config = dict(
    n_layer=26,
    n_kv_head=6,
    head_dim=32,
    positions='rope',
    bias='qkv',
    init_std_qkv=0.0472,
    init_std_up=0.0472,
    lr=0.0113,
    lr_mult_o=2.0,
    grad_clip=0.5,
    decay_shape='linear',
    final_lr_fraction=0.05,
    seq_len=512,
    doc_mask=False,
    steps=6830,
)
MLP neurons of a small language model. Each row is named by its layer, matrix (gate and up: input weights; down: output weights) and neuron, and shows model dimensions 0-191. Each number is 500 + 40 x the weight over its row's rms, rounded and kept within 0 to 999. Numbers have three digits each. A neuron's up and down rows have the sign that makes its largest values positive.
After each neuron's rows, "fires after" lists the tokens most often just before its 100 highest values on Wikipedia text that the model never trained on; "fires before" lists the tokens most often just after its 100 highest values on Wikipedia text that the model never trained on. A number after a token or word is its count.

L3.gate510:410426471553528465514498494515502501469491519509447526547563594538457551522480442482409430458530406529469458507446518482483468535485488519494465453494432473519497518554466497475498503520493563471531521525502491392466528449509441433482497531528501517542459567532491584478531546511574424502487465480532551492477488481499560464473506519509517557539525510523543487488495596533459510495440487521505510435476490482487473493511445572446478477502446531448485422504535473481518584527543493427514501469491536509469510417522482436483453539508445555520435452506577531558472504435459576485
L3.up510:481505494543565421537402491550510458502457526526469469489523558509458490522531453509419462489574378475495465446544478483469507563483503528480487418508475490498453574507465511483481536553494503498470474467440522444500550465530479393481474511467460476553432490453528544494479568484520499491483444496482550505548499552537524410493529523506513502512486481529506502493455514479534541492449585476575479492475447464445508526543452573484448451485429479537457488561481489541540525518501499469551543443410477506470443429463489512563501475482527527516412493480534459564521481521409561528
L3.down510:518490568487553475468465493499434549481425446360480562531526493522512528545450478493434516471497536454468533525452554497474481488535530511555544519453510543422572549500477583486491441506498565486490500452488513470481502474564522452516542515510536486551452541511532524514473589502566507502491441481487533445538481461523499514415471475456550552509398456478444489548484487492513522504442482572502482449481503495512446509541556478493484494462540540529526563581495450520457494525553547442556501524489440500480466405450491489474540463509491563499485445477488601498461478453507433452
fires after: "." 60, "==" 27
fires before: "==" 16, "| " 14, "===" 12, "The " 7, "In " 7, "A" 7

L8.gate239:443489523489484517465504501507479517543514495459552494523527472510462522501541513453480450442543530488497550495524549521530520564476453477511472458534482506524523490581452507535538523482469537480431469519506532405443506417513474511486514512464523485483505560453539454526483530483473455582483531457510469553468469475548482609427574466486423496543417504545477444573460528481500553448428457528468560527473499488451463524503515407537463383557523598509503445452498482532480447478493516481495470517521527406484523485463505582442453582522538543496499492463532493522460529598485486503
L8.up239:462503592515549502446479573487500506546562464533605531479550457479537532481424536518537429409544484557489535456537514503545492496442530510502476448540519522484516549540466484486519557520494506454518475515423496437471502473519453464485478547448553567547562500500500496476464460441503459525488585471520476556457473500520523486422550516521488493529456561543473460539513512505461533482422449536389497472491507467441511507491478451481441427533531477539476469526544499518474463491463450503421476584480480540495550469503488541458464527523501506483502513486524529516505595559455478632
L8.down239:443464493507522485489537473481551560455461510444526486533570545443500497472554525518521422569427509433479420477568565509495572447461486520543497476461462487417496482413476564468472562523484528494469554449470527511455541521499564483481575575467488458524552560446530500506467557504477482545502509497501419491443496568458486581428542466514464474526439517477483453508503566518512468495523458458575502496531458457489432504497532527495514523527521487509526542527480468498487488546453537451512536474468505473544487488462571469445561547438550539557458498494629520489522498498485549455
fires after: "S" 50, "c" 16, "s" 12, "ev" 6, "C" 5
fires before: "c" 17, "i" 14, "t" 9, "ce " 7, "v" 6

L8.gate124:608471496518512473415470485490510495538475529484446451444565535514539564555467487489492502557446536441564492513532533561521455523509489549433546543464496466461455487555531514459505487548474448473495442462537550484534541563528465497474482472511451492476485482495550512481475591510523552557507549517510498505426533568519468478530468495456507464490467530471498487586558518461578474512462566506408460462528445502519446540515578569447592515510515509501458477525487542487593510507471492420506533481508541513441467506453524514517534463440489484579534545508463513579538417465497484559
L8.up124:615497528507492458473557478536509498452469526482345465442552526541505545490508531558486531492454507510493462497531515482448438549515546520420530542490460502428528498490561467465556492514548477463504429465488492476519450556526470530508492450559439483436479515472517484505438545493557549531560502530445497502540554538502474460522484445422454494527413532478544525504482515401555480487472546448454486471478459518538427525532447497444518543589526472538525479468499522461537535467527530500432492541486566546514518439475473571484553470492538535552517457512442522560523513466497518530
L8.down124:484479507452502416528541507479488496484448467453498505458491477495490477460576552470514474504483524522507443452469457519490547496522513518520560461535522579543465539476509479506455561430523548610468577526423522538507455486514525523525501478536522464503501493474410474502512516440536445634488511477424533507447455474487502479462617429504501479498584514516552494501483492537462481563514441469573509497505537503514481480535568521598476498464501455513570447521465458480458530500457449544547555521414496541480494513546558529489488541479514505499501389550468542514460505485487578520
fires after: "t" 16, "b" 14, "p" 8, "f" 8, "M" 8
fires before: "k " 22, "k" 17, "t " 7, "t" 5, "i" 5, "ul" 5

L13.gate491:492497501527499537441513488454509462524504505449512503551492540511565513487456529490474437473502518499528539509477480560560477517503595505433504520483513563535453516475491493530524480417503508531545461544487497437505472492536502580518481435498550483513513500513510538484360514525532492460480430487483477470494420515465477405498460496450482566520522422558521540445489480541556542498448493545544526520416531448498510643431494541462499514415533539526495494468569485488528564444498469516511494549532481492555456417545484484496434498485466506405538486490453469579430516468537498516
L13.up491:371495560499524455404502466525506490470476464563465480524529521527513460500461543488546468479556491568513513467513459535421412529464544486501506504572419492496456550472561503487481496445459501500466502435498470524543493517468489478561458532443520501570504476444523509468512552477519538596523469464554437502497454484465456550508526496431514565604473508547503474485467570460531480459586482490505518472484556481410560508478493445521486544539517522421508538470401521570489561462485523536509550522495492521466415539483457441516497506538485489458474504535438534486468537505499513462
L13.down491:484437506572518532489482497542429499542434467535522460558590494482486521487473571469444506414529479530518506571479506443498506527492454392509444436494501505507466508481491513541486445515510442544479531524531497525568486477377495534427521491451495514445531487471512538552475553562480505522471539590514527585466514530433433541569427480486545550469484491540495464540530497554529454565437506487494553450529531564448451498430471509505517485530475486439492479515541492500526507512535535437508499445510556437448551491511506514497512503546565399472516516441471502519458500467455449511
fires after: "al" 26, "i" 21, "di" 18, "f" 9, "d" 6
fires before: "ic" 29, "um" 26, "n" 9, "ur" 5, "man" 4

L13.gate244:520458486492463451465533500549474463409498518511504515541477496452498495552477590468513545607404482469513482486479510503516495557543598512520470517550600552515445505502427520481485522464464528457484485404506526529535528520422537529468558498528481528453440563554625544516481527518508448485536555429477501472509470443465531550447532452523547454489571509500504425535472496489443480441482582517482510532519497482472496440531522479483491495556519466513482517477504480470513461519497530433527498473480481533508426475507512540513539531533502433431525542480516541575485615485455519521
L13.up244:508510595549495515479527573534486518468497528490496471561472481435439457576553487446506434445449432396509545520545553537481554526447462524522488520544493512498441459467542484493474474507482486465575505463527418458534597461527476519434510489506534477460469484512548469501409426556522520491493481482506504512631446498463471549459540525538531480537469515473473476553487477486524498513459587506422497488489500519518433518606469514467514496523451558508503492528471492471490522474597543458557525517482518456462505504520456566506505488479514559518503416534507544511417518519448528493
L13.down244:449557505533493475544588502527529501506526454519433512516486458554464544421498513460506502461524484528440458497479415474490490456446459473523524520498511500574481558411532535502547506518546477460605492536528531500453535493494537528492512548529479561503513455435521490497476536500502477493520532497539470520500546552519476415517477562558440571484502614592503552492507461493517514527501473566527450519518460478478484512484540438425425477563491495479444522514442459450500470488531626488532430544410486527513489537545491521439440507557448472441500502469451507503528501543458436512
fires after: "e" 58, "le" 16, "man" 11, "m" 5
fires before: "u" 35, "s " 6, "er " 5, "ing " 4, "em" 4, "r" 4

L12.gate405:575431548495551537472470453525481498468559486483443497489462527521498481535500480490512492503515457452568441451463510503466584538438476506531514498480459513464482451459508537533494519442546468467564467537535523489562557433473528465462464534519483432568523559477526535534468493478432492507470446448560479433540466487507497428513479538475503516556475488534538546528442474530525482452533473564568499532482461545478519548451514442530511524498423529503535451477565572432521506472620510542514536483546418523384496494425532522525432508521453491501556458540521471546459569513462501461
L12.up405:464468479535515482560490476472521522456524477487445484479503499574491489499505502542548451480512475533550441461458521542483462470563473494487461471408458506452457526510472508546574442450520491524400575441602497503490482400515479493524548549457586538481477578414515583504566555461501461518480453528483495538517498542535469508516419402444548544537519506475503530516451455448576478501502477530509512496442527504513511473565591528523434476503482460575472499525529496573473524479490492563526540569482491486571455493410472517520477503482556488497464469512498502539493552464522474485
L12.down405:451546479530394517477493567544507474504523516502537468495516462470452497484474466492510508536552535550500537538500470481481462442456515490485511533510553536522566542517551500541498522499503506523534429437496505518472462522490478488498555438490525425491484394500529588458549541544426511538532475514485504493463514542490487436563535522505502502464502492622516575461469532530497507491476529531413530519496515470524463467403575507410416497509543533462511546529495577527495531498472481395539452521513497491548479512489398508519604527546515579404502494465441527501513486458486467509
fires after: "in" 14, "con" 12, "d" 11, "i" 10, "as" 9, "en" 6
fires before: "uc" 16, "ic" 13, ": " 12, ", " 11, "um" 9, ". " 6

L13.gate192:527428531536548526535560512508473494517546435463506444461493555556437477512432441561472574513515531508487564392488539468415449438495523459471482522490535522499441469558463503500481503443440463444469450544496531548504512469507530476516519486481440533505483474517605445480529515538468556498549534543559531468454545538544483517509488498484495487536566531479509464560516491420502546533539488509517455530478491487536446511460586437459571470554539492469473426534520447532524476536452530500467541436454521445510522403487546484551558419491541488517503546506420519540508490501450496532
L13.up192:527448495524466491511484508538460560561482497546451416446489511529495488514457491544483580454498593432469549426467532494428419394504539439515538475557502548466515477442486532513511475469478473495496466492465518456486534474565478530493501513486488583447501521543557512469507485469535527451544466528519508494527536462400529514554455486497467518528512507471503496595560498482523516552511488452414421518552541496555478502542457523471518547465540536521490428493462451526515505572540516520489544430456506518545589503444511514419509467521557475519542571559464529461533458472435539457
L13.down192:470540522487450483536500559498480545420423520457502501522456427429472411538614522509515479500491530546513406467412485506427494521451479492463501482478512429536472489469559492510531524538613452526564558499548506443475537479528498419516450518459530506460543500436504493531480499538492514495520491497512448543487494507511519456539492529540486433455524560507499523469574480533426486521537460508436582533502459502540551510563460551463485587516537426545525553509514476522474454521548498478483504476538501491530510453470645527489420462502534480500503548508541514481487533497502526499
fires after: "s" 32, "e" 16, "re" 7, "le" 6, "S" 5, "b" 5
fires before: "t" 15, "i" 12, "s " 9, ". " 5, "t " 5, "w" 5

L10.gate103:508493471480485508470489603504605516524474460467517508444435430511497509488636534542507446550548466511429467546497477495475525545470543512487507522526432475534453430547437508456499444563533497491533465446493448404495465495517518513460458517517478496461567515512425515530523495475507496497501461496529501501503493536544570523440411527543488464448513437564496441496499500507520507572432531455457458501452485517551483505487548469492526492452589443529436494530517564473532466443538475427530556492522486528473478485484444535529565455502495497483534472568508526493514505386491574489
L10.up103:499497480474472454542562518531554563424455462453477532510518437521491452522507456451456530525507481451542516539527517490499440501510503517520531481560426460558527465497524551546527488479464464443451563524512559475447532486541466521521501451506503548458547512528476503490441464569501409476534536546474555543511501556504531572502503539442501499480478582479492449513486511560536501454525530493478526595473472502574467519496548534511481547472519510473572524511579513407506554433582530542505478494560455552442456510552533503535482543482490528457368504510546436523548581461505558487
L10.down103:433506498455448522449461509500473543556457518475508515489472498510545427530481502539490449534476514574508551508542479506457515503481553452584599537455482504597476450499542453518531528482512483481535509524504510498458468506487564519520553462481559501411529566450402478447442480384571525554492478476537471534507478421567477492523473501575544591527486482480468468520513529579570523542474491530516480471565524414496518443539512563500582525435487453583509506510417542434564565491523512481535494509486497473520527518512483470549490500479556507484515483515562499509506506486483485542
fires after: "e" 13, "le" 11, "t" 10, "n" 7, "y" 7, "th" 6
fires before: "s " 57, " " 6, "e " 6, "t " 4

L4.gate41:543578507432479528543513464488506548465463480487504548482521530480476495588458514429521449472506455517525499515559521495480515495556493498508489531511461479478494471478503376504481526552569534465469556483480455515574519479487458573501517507520493447565580482516481553517535498467496475495507437494535461502499553572510450513521519511523475462452442603524426488516507593479520495501422524493468557522421548422488477510592505532528486437473489541521542509470454515521515582511480504456449510546540500514487440524525558539444456481499543421425486471485537452553484536531464475628
L4.up41:534494443440518477467439481569490502454479549525498536496530540490449506623458451479462474510407451527507499529492497504494478507554480508438485537474449461503549418464419481512503538468521547474454455515483509522554484509455481568509491478472398480488542457498488556512543556545504492489472487478487467496506480485491472506498479463502524418519464582538450529425540533509554509512495470466560547553530544494521504478563477532488427581500471512482561525538427474427530614490457488486551452538516525470524488527556528536467477467502503494501493471479562394563548602494505460567
L4.down41:500566527427475521557483534412542489524437561426491509470468538582491554514545473472499493533465520460522451492462565532505555504424510469530492499498482611483524479506485528580527537476477481491599519590465511506497441511451495508507441473562533520459529478474522564457609560503508547502538533515455523470558461439464514502618471485488555465490588489518530536474526448450538440525519489532510478509500502474483485495521517525487447502462560491533504559602472426469500500528502554495513503533449556462477490506504471574462471465537472461497502457492405488540545503476522506539
fires after: "ser" 26, "ti" 25, "M" 20, "li" 13, "m" 12, "ati" 4
fires before: "ic" 20, "ic " 14, "ing " 8, "e" 7, "ed " 7, "ation " 7

L4.gate283:541495483480517448449384484547513547542491495464467513563468544514498443569506511461461492473496486475486570540457480522437511510516574459537528496460462452471444501567527492525605475554489526419486470494444502494538546419476475455515506527567430468574482540571506523463506469496497475466520433455535536516522454523546528462485494480486520519475467471537550540449430510517523518525421558558540451475414454551548518482444440523558564493458571441504486462562538486467553478451534495462594528522520471504480481573536544514482495448519444492463479534527493493508462547513450484537
L4.up283:554470496512497394471427446555465562560503533493527553551551560485508490548543506454436493496482487456499533516503456507475496483494566492496543523464545458515530476569499557562570464531476533475513531519475450418468556429525514366482516534547456481513473484513505477448522491505548492436519470431497520495559427529506544372516485489519522528461474416515503485461500506516459454467491540511503422459452517496506503489457436572553516511489501482439526465494567488469476514442519511495516483467517475538443487543540581456529529439458480510442488531546524521507528534431406519460
L4.down283:482488428476509465488503431538484479441431507459546537546483502513483542485519495462496500481523499498521554484471488401449526462518530512462571476436500502542568482518537450544542525508503473480430574459489524481442471534487480473542484478561448482557432520523433591466524515417537495547489389473455571495569416465520432492428539450470520551485488487497481477479447474520479499523551490543440445430425472524494440493526517515505527484424503454501462527580560481545512476491492471473529425546528453425488453456499500474472527491457506516445415482504541523573509482490485447490
fires after: "==" 32, "." 31, "===" 14, "\"" 8
fires before: "The " 15, "==" 14, "===" 8, "In " 8, "S" 5, "R" 5

L4.gate77:572507492483458534487565447473534532489478509485520491539475525547490424542585485504527550514479444595487382495513508424431464504510561464485489530591502503537551485538500455518516429540456546446497482501498532475476501486525526484488513381548514553559518514415510488541493478504523488578532442580485559486510491459573437519536472478563534479525459386486554501560486453507545487484476539527433427452486491536518466484494440486516545505440510510528477482458495517514462444522530474458523474478566449491536510430552513474475555549443486549519508550477515524517467499468461529451
L4.up77:546527502466463475497521461447523539504473492495524492561460561520484444544556409509538562488464465536514426501422539490439479544472528478467487506551522494475478497504464480479473471528477481416475497530519485493463526458536503503477485422563504565593505483444531422594498425457514538543467436535490545463517491519562459513503438492487477526513487460570570456569475494480579528520505556504464496441517480552509464470519443460519591514447527454540471525430507499529505446501517519430515440509554423463537487447530504423486562565490440498553518545483485481537461544461412511487
L4.down77:574502512532497538493394507491518573506523464312496530523459577509535511578498426532438497514481535516430440478443579471473513487572511528516537494503430526478521483540554469505555501515517520519441440432548515474453420480478554456512498476571500505504515497512444515499517506429525529530516440508422500532483480473495444513492518512504527548515524513563513465490487585513496507518456526508456497428454498541491521492484478476458512566453467543510468523565430484474556509493531472471527508383503534486475546474553514515527536513479582537545461487552494534472470473514451473498
fires after: "|" 31, ")" 22
fires before: "=" 27, "==" 17, "===" 10, "C" 7, "| " 7, "P" 6

L18.gate506:484424517479526561476459556476459522470453482538480518474418444504462515505513492459415500524504497577507584565472504461527449456468523510480538507550479462453467395564542510461524508481467503476569476506451547547489482511501479461478465510551503499519525468411530531510505511456483543462457441428508544524554470423520490523484446439530464502568534480548471494559463433519437494448542478428559498498487495532541460477376515526436571584463522521524511494529508451537526454477468437499515585479514475547548484544536480532513521467476543515450508437492455495517513544488577444493
L18.up506:452439465508527559479503457451485530519444496503467533412446481503473478475536541428426556511502482585489492556501509460440505441461491507525507538478495534477437501571465520553494507480499447445440577517487512508516468420497528531541534435500546428521561487407554468480546492531464438511518541473479500547521503486506475513570537467519479439469552487544540414506427422494485495478483444479511459506509493507530477501449462473485548448416470495523487551538436484535399474512538514472550435417499485539436516481496455546500496420423450507485494491406524529534485531492528490540
L18.down506:508475549498527574456516509475524469456458535414511490443450505503462493474497457493535384556531544530566470552477474558462526539495503464497567552435480478547506496485519469470505547448505498531524449450462468513472494477479468503506474496468510576546470515517527509520502586512545501493499460566528584446508533442555572546433445539472543554563507486526518554569499489541519538531509451456531511411551485497511466435474458509499534408593483584561498485515531463501552525500466505514573513513516471467516476542525482553556527516566477517477479461562479567459468473531523394483
fires after: "Ch" 38, "us" 12, "ac" 12, "ug" 7, "k" 5, "in" 5
fires before: "es" 29, "a " 9, "a" 6, "ag" 5, "est" 5, "gr" 5

L2.gate270:496544599467539543485532556534547478530507533549510486573575500459430490483475524487599475525505476551534493553520522489599543408425516538590520459483534457483507502519499520505471492470498508534446554496488455490485505482449496558599503488578495448490444461518515597503456490474450467446524470468456529533601518438477495538508450504496479519518510506461489482432505566509502410435482498550559542504546444521490494508491467481435511539482537525511564531495464571446547505550516510502561528513523493570451535485539460574523516429462519518450496544492465463521539458523495466528
L2.up270:548525597564492512488550529456533525489476500477434493565543517521541543495500540505470491505541397507551509499535501508496464419471390532525538481485495518460456466541488574508488528506560450472547480497554457577517466514533485532509517500573557495514434486444486504492496535488498434555503489506532478482488474454481501462409512493524469490537490482498467479454507458462438464425506573591531544538544511479473421481482460423505539530551529522526533462504492557443489543570529502426521465565522544516444559565469540551539516477462574473464489547531546445518476532550551497589
L2.down270:599547612518551513544520482513604542463571478527466531567526515505490466488542610460500455481488508489528482518487545464504540485447519493535485485503500477508418472459524544495428513541480526400465486489513477498493466517532515463574516537544490576493506470515529550443483524494495464530494495521542557455562502513342445492490549486481580523556470474499508471497498537526537504515487569570526481498571509509483481503502423474448503534608484503475546507532545490415474458513559514503568468508519527475520492544461528518480560465511523521455482484450481510543498495510478586563
fires after: "h" 14, "f" 10, "or" 10, "es" 9, "H" 9, "b" 8
fires before: "h " 22, "n" 11, " " 11, "in" 11, "u" 7, "it" 6

L2.gate377:530484546592482571465544483503543519527538537535468482546465516538532483486500477492517472419489466527487454494549554468508507405544433474557474460556507498517431481491494517523529480462495476504530536463534535534543444525464453485516543517528551567501470494559454555518462499530527457477544557554498514489482470442468459502518496484507568441537484570407574485503594441473437440461543516570551557533531454545480466440517452451491476461521470517452551523568494488483460545506459531425463486567551498512495478464552607492461532560471571519450531449535566515532521517476502529475
L2.up377:514498592554545545533488546582538457527546533502492491527509472510514452490495507524549506410488466554518429491574531432560525449466508470570468465545535498469533496526502480484528503493488507473478558520531505554492424493434477436519506444536602532510474452550509575561525496499515414477568515555509515442438483488486520540482472440507567531552520479437470480578570481499486465432577459581546535491531514532466526465516487504498451456494499531506518513571516473459524515560463520434520490547510523450504495397549560554481523542500556558465546453513470528483542555462498529484
L2.down377:491436531480524519519537476530490486524516530507473522599510425479511466425487592403460501519506490520591390476482504439536454420537458443555457467460542487508575516502530511524482534502518501528487559497461447483486491459531516516540525480518491536485477483529554557552517471480487507454484521503545484471484523479453426526490476432513569406517528447449517514530553482552488483500467483600573477480524467412503471505522475524550433522555466494446548505539438442468515455560526540381566465541478541507504502490533503546456579551485524489458520455492489486493492500488470505562
fires after: "es" 18, "or" 12, "N" 7, "H" 7, "D" 6, "a" 6
fires before: "n" 20, "in" 13, " " 9, "h " 9, "n " 8, "it" 6

L9.gate454:479475435468552477455409507563494451405456475428492515485513534471523456492571477504519515528438459494460448508399520499463546506432501493466490473454482498526477504550496446482451498450509483486517500445469503434478565492527436493503587478487508440475586592567509482445507504519481473504478476511594510514498548511376566490493567493457505419484482525526491514480532474542491443505463548503417506530534512496485524492516549472512472389518492433471532476457475484486517505467504517448521490527489444451485470532451442576448564475568512468466514484492482548469573537565489487495
L9.up454:490454491516519430525437491491498470483513559459510512505565482537497469490522591530450523444477496497504506522490526541469495524463545418579506529515447505460639410538526463521412501504496493510550496498488517662454504526574460452478549551412530535490489496498487507463501464460492526418514486480451493521599421500495510530472501487477551462545532480496497491445500494421475436501540541515469528497476448475530527471542534535447565520501500546491482515499492521384538468447512549507545496539475486480436477530539477461495507528484456519486476436526482508500432580513538543509
L9.down454:499460448480494517531457507478516498569523464533497491506444518519522531523621570491538477504537547547457502411461490532474477488519502500558482463389529456548501510464552481451497532465523566533532450498479539555454552538438523556515480468454453501524515523501511502505537555490459514528498434592576516458498509477445516529467514529506465617532524548514529539500522531459497411451481506520447522543465601509549525505509522576445554602568465424479570489479537496527451489471561499502481504482517482481491481500555498530503482557511514487521498519496535406475529578574462528489
fires after: "o" 16, "cl" 15, "le" 15, "e" 14, "l" 12, "C" 8
fires before: " " 33, "di" 10, "u" 6, "s " 6, ", " 6, "d " 5

L3.gate224:557562564510505535486479505538569422493488502518569477513510550514467450530447550398480460561564496510537430518533549494537525547498437497513543533512537536486500491441455434593507460548601444471567498515459489519487447510467436500440476494544545495512580536464506512524535544542506494482468437452532497569483489542455484433457557480498493506544539509527470551460515535512495555478500536530485578465534483522460442503508522538516455516579553520518542508462464516443508499471474533577547497511576551447472474459498509467491400456542518486477456513482490458533490543475538407554
L3.up224:504454437514490526504530504530498491440450456500511505453495521500448530506591477435468406499561543541570491447463566530489542620544461501459436505466530502507498505533506407521555537466537519452458486525496489416447524488462495486528483442541543496494480502552509520488498463493472492500489458473448483557446518541489530430461534497618484398507504539474435514480501502424511566511508575514469510524483509484485435522484516533493482557567543535469543573566526516464536475499456515502553465500439538478543475400489495525468521511470394538556475522439518497536506501445451520514
L3.down224:471485461475480538527553504560501485467416542477429511455484562564488513475575481447543475507486497474522420489508477447491521606515491417431492484463508533516507434496495411495553563534478556502570495524517506515467550484459500498528514456502488501468588449490491502505628431494457535538545471494474480514439526526487512418545457561529554412462518568467443540461501471458521472525575554516510470501415566487457414481533478568478503499457478518486527533540485478468506473491492514519501472538429504523531507436564532562460531491521473447486475457503511495526511552462482470564
fires after: "ser" 48, "ti" 27, "O" 13, "ri" 8
fires before: "er" 13, "ic" 13, "ation " 8, "ed " 8, "an" 7, "i" 7

L13.gate91:484486521490507476411549392486455437453460491554417407450451539562556422501509463494514544458477530478569559492480496467510479559543486486539442460492490525494427433548570554459494499509512544476479492488478591524459353514496447539482486503516527491542492497473564502532534472481502478460533483535546557556500510490526525511463469451504509551496502635461534463494484528483486523503563521470551501547556444496526521515437536514480472541500452480445509503471563440514478499496517503530530577496497469544486489514547555457484516438459463467491514511479557542504507578556535509489
L13.up91:483395490557449567477537568502450528558539539571456401528542510486501519507513498528482523473521578462528459498486523456511474436498575552527485517462479519543402433462520556482498521510450475420507486442510464541495488452545434483502474495530616457549542505448549505537540455448438500523515427506501545571511523498478475554463491467548467507532495484466516500556409517467497461494573524510524504483523448490509496457519438517517420435524491453550413467463490507483456527471486506564543472500509499524475427549488519501445496525521481478537474530464546500432576473467519530554
L13.down91:543496519480505449507510472446518529518428517472496528498488475476446470545519491496499475495527448500487530513478517525461618485541536494463508537470518538488441581534542480471538506469515563616477525580545521501515561524497506502523482540445564517574485516499499480433502518500515528503501550415480480481455523492454546492443530480596463564551516541512454458547493468546508547559461538510467502471455468445535449427488445559508478575537479469537547457532481500525513507489451475460469537438508452559524519478589470474481641426523494502415509406516488501460540528494499478431
fires after: "Ch" 22, "ch" 19, "i" 19, "in" 5
fires before: "ed " 12, "f " 12, "es" 8, "e" 7, "a " 7, "a" 7

L4.gate247:508470540539509577486496477579521558542502537497462517520510440520501526536478522441531500466565459469470502538515499490573426543494551527595393479490495518555508525574458509536435539489531547471444523452452541442541513509502468510520503516503518487519443487558533552506500479510528494525482494550495501516438526482459449523528477506565487470490502431437544490524511455501458520373437592512420482469511549436431544427475487540490506481473501509590522492509458490415515422531455470447555475488436524490517492527525455461529513484541535515463505481558497414522528577558511545485
L4.up247:543467556533474569484479478586503532509525528498472543538512459552521518560465546459533508467555529477446502543509507513596410492535524517613463469489474523554529520574490490560451517510511520471479512447459544460513486516510531540522464534490538481539463503579517570481501510518503470488519489581475507500422490485434512511494494475540495494527478455398524458544532442513411516370468572525467463492530506472429532430489485537483476504479498532600557473516506486436481475512464494466528462530474525477512507526511421440523537493498557571479500473539481454525544582596523488488
L4.down247:531525553506500493522545417527561549558514512493472479590474516543453509499552592471566537494535488498540461538459450531548492466493539491589474454498470612468454482511514570514410628506429502456437565528492526475496525486559494498546539555516534482456481495542529537455538504457486546507456472499492477503499499512410466487490518469513562541521492496429515513471485458506515455430503558512545502452520468428531521443519459473484452504506478533538559431525441512415572457538532478455537458510474470545496539490563533516523529489447531541526463452490527528518552468559514550523
fires after: "es" 25, "v" 16, "k" 8, "or" 5, "m" 5, "b" 5
fires before: "n" 23, "age " 13, "n " 7, "in" 5, "u" 5, " " 5

L7.gate45:453503521527523473505494560531525496548501544434516459495542525470491423442464493468443502382529468501444498541531541554448482522436470544539450526544522570507514447529526447483493499508561443480559543504487528503546435475523545515524523399495501496523538447500451542536613466470456526452535475491405517455495585611446541452464504509543528475485516491472525566529533525529455507514535515494451497466480571420515505469565455453506504589479532517514494537449456496488461499477528482468468479433501489562545524452481491489484509484466523494546538553493567523465510561542520582527
L7.up45:514492545456433527421529493559484483472475508496524517521515536489472513454433529548557519479560466483502516541476517553449519467501465445429447585527439477483494479536498517471452561540439519470517547487468478517513542482593589584440499570462539486521492526465499470474622519501511500533549531509535582486545425541559528543481427530478462502520578503463453478547516527514512523470500496559515508494547461548518490467514444505571550482502439585525464543454467471533486479549476530490483445504549524519532504548461405557437488492431455530507534538484536538443461457485490466550
L7.down45:488467608547561454498530529578529520472518553533490504497491466473527545483548489527494577517562514509481494435506529485520542451511522465463484502496539538474489566436523458394515519497435478556507468492452496512478546530472449533504438448486439468467501508476512477425572509571508517472447503448463526462524473474546527513425461549377516492499563547519468475464532546648486534497509504484579464593525531497580490481495472506504509451535552497497504469531577573534525538483500520508522581452516527543475487478465554545466526463524525517465551540492529497547502458477533468470
fires after: "o" 16, "A" 15, "ou" 13, "ed " 9, "in " 7
fires before: "er" 14, "r" 10, "is " 10, "le" 8, "an" 6, "es" 6

L18.gate485:627491463541474457517541538501515473516542518470502491504545490485432455537478538529526516468529482501547488492466505518527382524563542443475521518490551492557547579533402502486477491462468451461528509547514514492506546460492504496443500486553461476483522442494459456455438531515487508461529524455552444508423509592533523521474513498467435515453532516478443447455482535527519544515503537465520506507491478406534459505450479551527530483545517461483487383469529558536421466478463530491449446502526575522441488505499423521436557486523498611489439539515548484570468497560503480519
L18.up485:514480542506513514513538617564428496488554498434520453469445486532532509609449496478554495540527484516513498502437526496500496519525475458472497513507526442512534526467512544413484559501536426472544546499492581439586555465474557510473468465437488530485541521510529548459405523426511418499489448501522544487472483505467413519501537525524391542497497505512521466524463483497505499545521480526476576523470537492476543380524531485525477511477505443485470470453530470501494450466505500530478461505495605542414488445463537517510500508482407474489470546513525520536436498518443484564
L18.down485:539508495503492442469506505511499504504494547472538491553481502489586620443484426482527552425411571531477505557398473529468528535500493517411510558487520425526497530472513571461488488405520506466523477528470553559542535460503593464497544535470518502550542531482518498535463483546507533485534490450483526550438456546478488482503476471480509499483474505581479479529502470472503508489511422512552591509502526489466477549429435496479427492535434477528446533581416514519492481502466529529533440499484586455529508489497480543494508504510461561471491416534434548471546526491525558472
fires after: "s" 19, "b" 15, "u" 12, "er " 8, "S" 7
fires before: "c" 14, "al" 12, "ame " 10, "on" 6, "er" 5, "v" 4

L2.gate324:543451547519499526547489469536519419516556563460457511478428512558517488536489452520524544494553460540486475544483527497459463515444476592499530423488468550508443455469440505537442424573550508482495511413435544504422466480485529487526519459548506475530487432477548542491502443451482520504506480532514512523487493544456552462467545545531477525440497502506531499548533475582535532577490509514476536518431429507546500496504514503494473471542446417528495455469491531560591547532444456496491479484556473545508517478464539437472536518375472477497599506485421465476483531472505443482
L2.up324:547473480554498568559534458508502434512571559511502493446468507465554512508501467495492600493532462508492503502472520554475522490462520553504505436515444481525447481476460507519452416552506500504527472394433585523441461486445538507554503511502497560532480490488496569481519446463431429541514438530529533544452515516503564447481560554535476519436495495500532523514480473543527479549489501544473524562507457545493519515503481457465450470555472431521503449522439538514485527562418420460529528487525490541520455403427522443475517455417498453469529427500484438461531496494561442503
L2.down324:541407492492438512551489452441513490520510546487536519545449529510606512515468534448462497574550525514483512470487533488554434493445543573546554457418490559521468488547518542507518497584460471528499501475466521507467438489485540452596485512456481483485506493546573554493482500471433500536575520470514477611479501519449547474512463499479473512499499506600526483568509486450512511614528477472528522554473506496487524553510476558547533535501523419497516441514407444524524553492472481552430518486601490472535536484507520512451507441473494450509571500506525499450445529508503497501
fires after: "ti" 54, "Ch" 10, "ig" 9, "at" 4, "s" 4
fires before: "e " 24, "e" 12, "es " 9, "al " 6, "a" 5, "a " 4